Part of a small language model's weights: 12 layers.
MLP neurons of a small language model. Each row is named by its layer, matrix (down: output weights) and neuron, and shows model dimensions 32-223. Each number is 128 + 32 x the weight over its row's rms, rounded and kept within 0 to 255. Numbers have three digits each.
After each neuron's rows, "fires before" lists the tokens most often just after its 100 highest values on Wikipedia text that the model never trained on. A number after a token or word is its count.

L6.down488:115150084135091086125121178106128178115155101167122118141112137110097133152152124133093134131137123166180075125106103069065125102129120088118081137093097094213141150141122133143141097119136160071177152140134077153154076167160057124087115138160128148121138197152137160077173110117126158140154255107134090154093105088139153124149149097088112148118119082114115098125142101146152148123144108122113098197120177123139156134071141133157102118146144139117123123133102157115127184090106144088100092163168101147161182136169106137135092165178077158123078140130000092127124140142106107166
fires before: "\n" 48, " ==" 8, "ies" 4

L9.down28:170103113132132135194105134181143101153153122099173164162111131148129097120091148073141201142086114154116149093087126118135117180177139102096105111138143115140172112092138130125170126108088140098090099102121147084038119202138118151093132106128131050119087150122155188145145161112151161118180090114128138195086209094109084186131112134129147165135068130126132131094205147167167058133145093156151095139153040119155153103115137097113039122106108142125166061127132182118100180109122180100146092116113131092119204163087147098174179159169140160132140144141092168143152098130115098140
fires before: " |" 98

L6.down976:121183098166111101128149136160144099175091139105130119151136088149141116148099121180151157132120180116126056103152141141155145122167131159130163157141076139067145139213154128096113101109095117138204083095048136090146206109116117101143084173166143127192147101170132147126117115151102142104195199130148092159137160149132089097182085136159091085089168137093137091141129096125142143124147136155130163140139101153100173131119156142118190089094143152094165140117116140179159098063107113129122122114151157107122042109141155086115137092134145113141144156140020135104123111105123095114
fires before: " |" 39, " Go" 6, " " 6, "raph" 4

L7.down216:140101111110162120144080100144082108136089172137143126166112173147131142119132173143166103134113162201108089210134115123111086158164150134048122137158166108109135166112167079131135130102118112150166136077099098051093134122111079118137129165133053124099144171167193123084120163143147156119108096141132135080178120142080209158121097129110058126154170151149095079181171116133109151116146165151117166083132158115088134137114121131144099150087086125108088107133131165131088091147053101143093093158090113127163169125132156150117180145172076074130160183154131141124149189081140105137
fires before: " |" 29, " " 18, " the" 4, " /" 4

L6.down305:103128132163070123097153176135124112177175162151138145149145150174092123181124103133110092169148124120132111096195116170110118106140128108097164141152093138104107073108125137137186151182150107144082124053113068135156115137118107110148089119154187089133132076168166122142167143152127211161116184102175072148121200165184123100102198104112163151076100120168111110071171126140159084156139098160180131173095150089133124102097112157135151159155082165111138168072172125075124077106139134138095119096075145101148136110116115128142141106161099164138117087132124136123142126069092108088
fires before: "\n" 46, "." 7, "==" 6, "," 5, "s===" 4

L9.down555:124076154152103142192112126105113154092151136142130147149137125140113044120120065088107127187118118047116162091130175114082118136149110097078133203177180102151068149113114156135129120123173158104103168133211203137155110118152129165104060138132149143084152142113157117129076142117159056097113131137061138171077095121088116112105147137084065086123074139154099127153102156106123167120190106124156140149178120132157125087175119138156099136100075179134141108164106185112135137090139194152122120091200105136160141115114082120196137187102138203124115107071062097112119101113116136124
fires before: " |" 32, " %" 12, " Team" 5, " W" 5, " P" 4, " Title" 4

L7.down684:125156182127150115130049113126137160151143104162150171122079124161106152085103149146108113188135099069129124126116125124172160083108074097111108140138090174157160134129113127124141189140116150158178102147125098150094131160144119089123141068135119121070120091142134183176137097135107104082109194052123130113125102133168119090118087181141095142087138093111140146078188139113127111108096092116069146150078160140128095177166131111083081160110186086179099153132136147108177146077130188107150201123113168175131131121160089135148157195157127108102057131151140158117196125129154085118
fires before: " |" 45, " 0" 7, ")" 5

L6.down876:090166179109105126111145153203107108140150148132097087062106108173113154106186121126106142159170112139159100122130121117121105163103113190160086158071128170185142104115107116074147152118141101161097128112051119187070112113132136145105187185135072182098128127121062121116118199141171123123092204112117113139152150152120151073080160119092170107074109111161156135058164155094111148114143125135158154159090111185147114142108136102138115170092085099138177131175146154106140124040142109106093182142126128108125157156110141132167109120199085095169175106164114085091121130085177139150
fires before: " of" 22, "\n" 18, " and" 14, " for" 4, " who" 4, " in" 4

L9.down513:098149096172161155153138200092160156134115131127095120162107133140147148166114152094112086087108151178132176145149112081151121077192140114134179079126145085125142132145081107197154095106102070086123127083118081170163131188097103124116135140158118111178082150131111169122083193131071171145110174089179085117147136100104136089101134186130106101076116126118105089153175110158125116088150071183101149078127111157122120119100142135160149101198098140092104157127110055095178146112138140130143116151142102121116114142069066132099129146084121033135179118168178151138089079116160145148
fires before: "6" 22, "5" 13, " 5" 8, " 54" 6, " 55" 5, "4" 4

L6.down422:119120127150059144066087140135120133128123081150131173127096128111144057143090086148148106123110070140165090170118126152096131079076126083103119129110098148122118114146106117166185094114102128138155119137128101169157123073098116142108103100113120043147110153153160121167180128092145160111094225151159147089133181211169116143106201124066140134167122131170139135086151129077135187099142093139111120171099162134105060164072143173178157149092167161123133195090097094128171131098074194185140080121110173092116169113135125177155140151149184101155162122123081131149237155132125139111
fires before: "\n" 77, " ==" 6

L9.down625:125118128178134101100076163205107152163115113042083082081135118162173156118128186139135148111122080201111174125163142090117118147103119138149133114195129116135113187179133108122179130131134137113150118135094160161120193174164112154132119118126159185078133106124118122037108094151120093198101080114172103116069093137104109125087152082157166166130129138114102038120121159066149170067077110102156130163132129171156096204085113174147151121097144103183130137184132154123152115123111080106123147131096090089141106122159135116091086094194127125121161114122195108172108127179151101117
fires before: " |" 36, "ing" 6, "ves" 5, "ess" 4

L6.down838:109131196127137159135130142139109094058143126139089144136110186137128116138096093092128095167172131169179146136126108081091123112147187075187180168153159138096139169122133082163124094137150078159140078112075113145157130093108110118223133068194155123138102130118106098169132071128147112160110102127133149154086069104099103208143125150127098168187138117110138141097157187131106100172187134128126135136084115080126057123207130084087136181159159108140145086094142163153102186164118120144151100070124162120080149106159096118049095056151115144125144142107122137120113054185108173150
fires before: " |" 39, "." 6, " Wil" 6

L3.down879:155058098164175092097107165101106178100163030174111195129119141178101050134116105148076143150082080132096122118099078135095129068066134088100117119132154141167129146136145117112132137137113107048147085135122127092111120166174162134137143142145092136144062147125124122158154116113104171121131087146166193105092144160137143162133061173135130140170153109139145145086148165122134136164167124105109120134166113121123170117128140121204188093158181112112157129086175109119170191074134146138099135182147091095138121090079097125116138200090158130107116131067198125112158137101167104121
fires before: "\n" 36, "American" 5, "J" 5, "The" 4, "R" 4

L7.down349:120126129102124164155154169127133133104092128130171177113128137139071102104113144134152135111127120127137149113171098088134116115115149121117116125144126152158153137134137137127105124123094126038121103109082120103165124152162124119107129120102126125069074091169111111148100185108112127152094229167130109144158191122127104092129175160159096164195127142144150176103207137155146144115121111159162083167115057149149114119101126140122063143105124124175116166123111118088158112124134090107115088085150077069133156110100179121164131135153148119129165119151000184119137145116101128101
fires before: " |" 52, "–202" 10, "." 7, "–2" 6, "–1" 4

L5.down623:122040077109094152075101142096109143101101094101086108119126093133127159159136138108152095085123150154096156147110120088173110159131116148133126125073128164160141201115115176136066177096126131176065073156148105184153103139152138142127124145106114121149139104153138098102132104147143082116175192134133159205058151197145150158194101102105133120145142176117117124148096159116170078075168150155108141148135150166193186152110130150127107121088121196089159125076133186113151101146142178148196086171068153126111130130140151139123173094109104151175128129073119153167112127098162151158
fires before: " |" 48, " of" 9, "ing" 5, "s" 4

L3.down538:076032126146113097142142143156107181164150131132140077093163120144108211101120170119114065104152175137146125135161136180129126145122129111107144125164120098116157090125074152138113159126119129132091174173180123179033075118139099118077037171101086085126096143144102137110098141134107139200110100093085138167104134121132114163165133153071153159087131194171150124108103133139162128081140143169124156125158124138106147136108161100098103149113185050136105110185135151135125088130143115103136114154155099057096166095150117142124094125137140164110165156193235109127105091136116133146
fires before: " |" 54, "ce" 5, "ated" 4

L7.down796:108082140139100135129079096107110135136124164109104061167153137112103137135166032145141136155165116127176129174107102121156121079150172071098108128096104174100119132107166095109096141078125094099140156091152143065117075173097067143058100130098119130103142181096135162140106182111120132103107017111101123137107128151117092110151065153098209083179135126139102166122108181076103138126120140094120116152128165146153185114145099097124090122168165103123126107142143091116189079127160173147086100179113073128098119132107127165129227124086117180138115154148125108100122138161114120143
fires before: " |" 45, ":" 7

L9.down952:097152097135112112051133160112052165162167104121147103196164085130141061154090192147145076149141105069134193083121131192171137150155098100120093127103130064095138065111097113117160138169078154131127158084097139121120134108152100135143196108130169130157121105130188141120090091156147181158101102117158211074160087116145135093132095159153139098180125114097094121126186122035148115141108184127101135137129120126061123093112138116156115157102120127125173096116133130155142124134084168129123086142139156164173142153073100109125163124142147161152134086132188077126090157151186153145
fires before: " |" 29, ";" 12, "unning" 7, "-y" 4

L7.down902:144164149126119106135123053094117136135143125118089206124086129156186159047127074121180138156151134174097104116119082169083119084137094112096111178214137101084155152129101207142105118108107074145101081180071106130167126136138086052126157148144193166099146184173122166112154160136130156168139145140156135196158146204098105115074074086120091181072113124117110122143143080118119083168145157176150133169120133137175104106140096193117127133072155096094142093150106119125121153125131127164124091104113158214091142154167116152099111126090100153144132127151115119126163144124176144105
fires before: "\n" 81

L9.down973:138113163072127134142099150135070156133108210053114076146124142117143128121150094069102112165122118171191151143105079160112075127137147120090147159156161147118134180141138155155195178094184100152117126087161130105112160078111170161200118161185124103122122144100122104104102152172141163127092045091121145179097128114113155172125079121108070115155138124100086196097094177110114133100104134102144136097162121086132160175208118164157066133125166100139130137101092089112129145105114139141072150161100124132166121153132170137126122116066093083105146090166094182113104107187152149171
fires before: " |" 31, "F" 7, "D" 6, "H" 4, "A" 4

L5.down640:150133133084117144167082151114146151129105101161148162167099132184162128136142082104181090085118139125136175093108124153191086169022111181140157123166094088115130140149145133108083169135151113097159126145184073068132110182140186149147153169114071113164130173095137155163106126081064119142120159128141139147171152145204112106180109110170089121144114106140128121142208074168104113079129124221127165098122102116058181141145137145099099112107164139156100085110155130150098080187114079156129098054108120099158173184116146121094129097078082112147154144145155143108149129100154109093
fires before: " |" 41, " votes" 10

L7.down525:138163132117143111106097163119167186153101163188112225131169112092134109093152149111118131124146129128099096132145159130141211106092144126119047150127089133079097193128091151113128148108198070130062116107084071182080124132112116138124129112143162186104118119095140120087140173138143055125161086119093177212134067144133109093130173164161127152132110215142079072122128114106125081178100134126098145099138186183147143104093169112089081152117112117135078101110139060084154117163129091157107153156115148098113149078113108151165145144140141166122113099111165168171143101153099105133
fires before: " |" 36, "\n" 9, "ard" 6, " G" 6, " W" 5

L6.down620:108158144123163122131132141206127106105117068167170110141158124118155070080107040135101166113174131104128144098135104137092125062121125129172169145143108142107132134120093126099141120157156097135100064118098163135127085089108087124163135145116134107109123132108147186180121141064119076121154154114153064123225127123072149130068130129134090129068127192136146065103134094080141113146074169167093082139103114147164151136152109121131116121184157137144137084171149054136170145149128161191080091065099111148124101146098171128120112125221094132113164151083129161175101122135141147147
fires before: "\n" 21, " a" 11, " was" 8, " an" 8, " is" 6

L5.down515:119123115121145092134113104132130146187127106117146129122171143082106098107132090155139153153138081153123147125180133164144118194094115142138168148165122166145131123139137099150148103164093105148167099198128181134094173133113099085094066141143165081150111092108114126120147150111173116093122141139092070148092152110142163125149141113124208084066127108163177128038195110114106150153051101117086153154176090156141132056136125054099100078129124144073105177130136133073151159137108168135111059146174123139098164109103208147125112175151215145111134140066157150095100155150148156097
fires before: " |" 50, " of" 7, " a" 6

L9.down841:167118140126156104136145151164118164153193078149085155160136141154044150124162190146129133127088114177127164147106130064090175134156147166102146127137104120095151146171157164094172141106092122029160170126118124137132168126098118094111104106126152160131112069113166116153111143137111151157176158111117126140154185112145124152143137155137100119130137133152117147083161139078168102087140094138079143131129097055138189127080164092112133153072101092130176113145103127121105110114127170159118156142138153167129137112081154123159103150142152101125104150146048074093132074136129088106
fires before: "6" 11, "7" 11, "4" 11, "5" 11, "9" 10

L9.down799:112099145121142098134125118177131148154110141108109108138064149116118067144162091089129151097191184170134161148112127095169126062135100093130033129130103058149120080171166103122158036206106159154069147081189122141107181123117114157085111121159135117119133175132096112094147120133106135214174122134164128161139188157108167110098138114141121114111183160094158177206122128115151151099122140149150148181176093079073138114144143166103111100088078166154159111170141100132149111080131132139142136156114076154097129106117102098147142093160167072091129102151136119154096127104120129094
fires before: " |" 35, "." 7, ";" 7, " G" 6, "F" 6, "ank" 5

L3.down286:148094138168103121126098088142149145132151070142090092148088124118058132116188130100130107138159149154146119102147079172114093118093176139067174124118160151134114110125127163089161132044161108122159158123175105102087182194088173159115175140019116138154118134107138119087121140150155109113170011116131125096114095088092142158116081142107132137113158127157154183127139119133132106118133174115101123131135135119135150069129150108148135151080147162108122143093148126121108123112149104151121116162093121166131102094139100138119185164155121115130131118086255162049153169116137109145
fires before: "\n" 42, "ence" 6, "isl" 5, "al" 4, " of" 4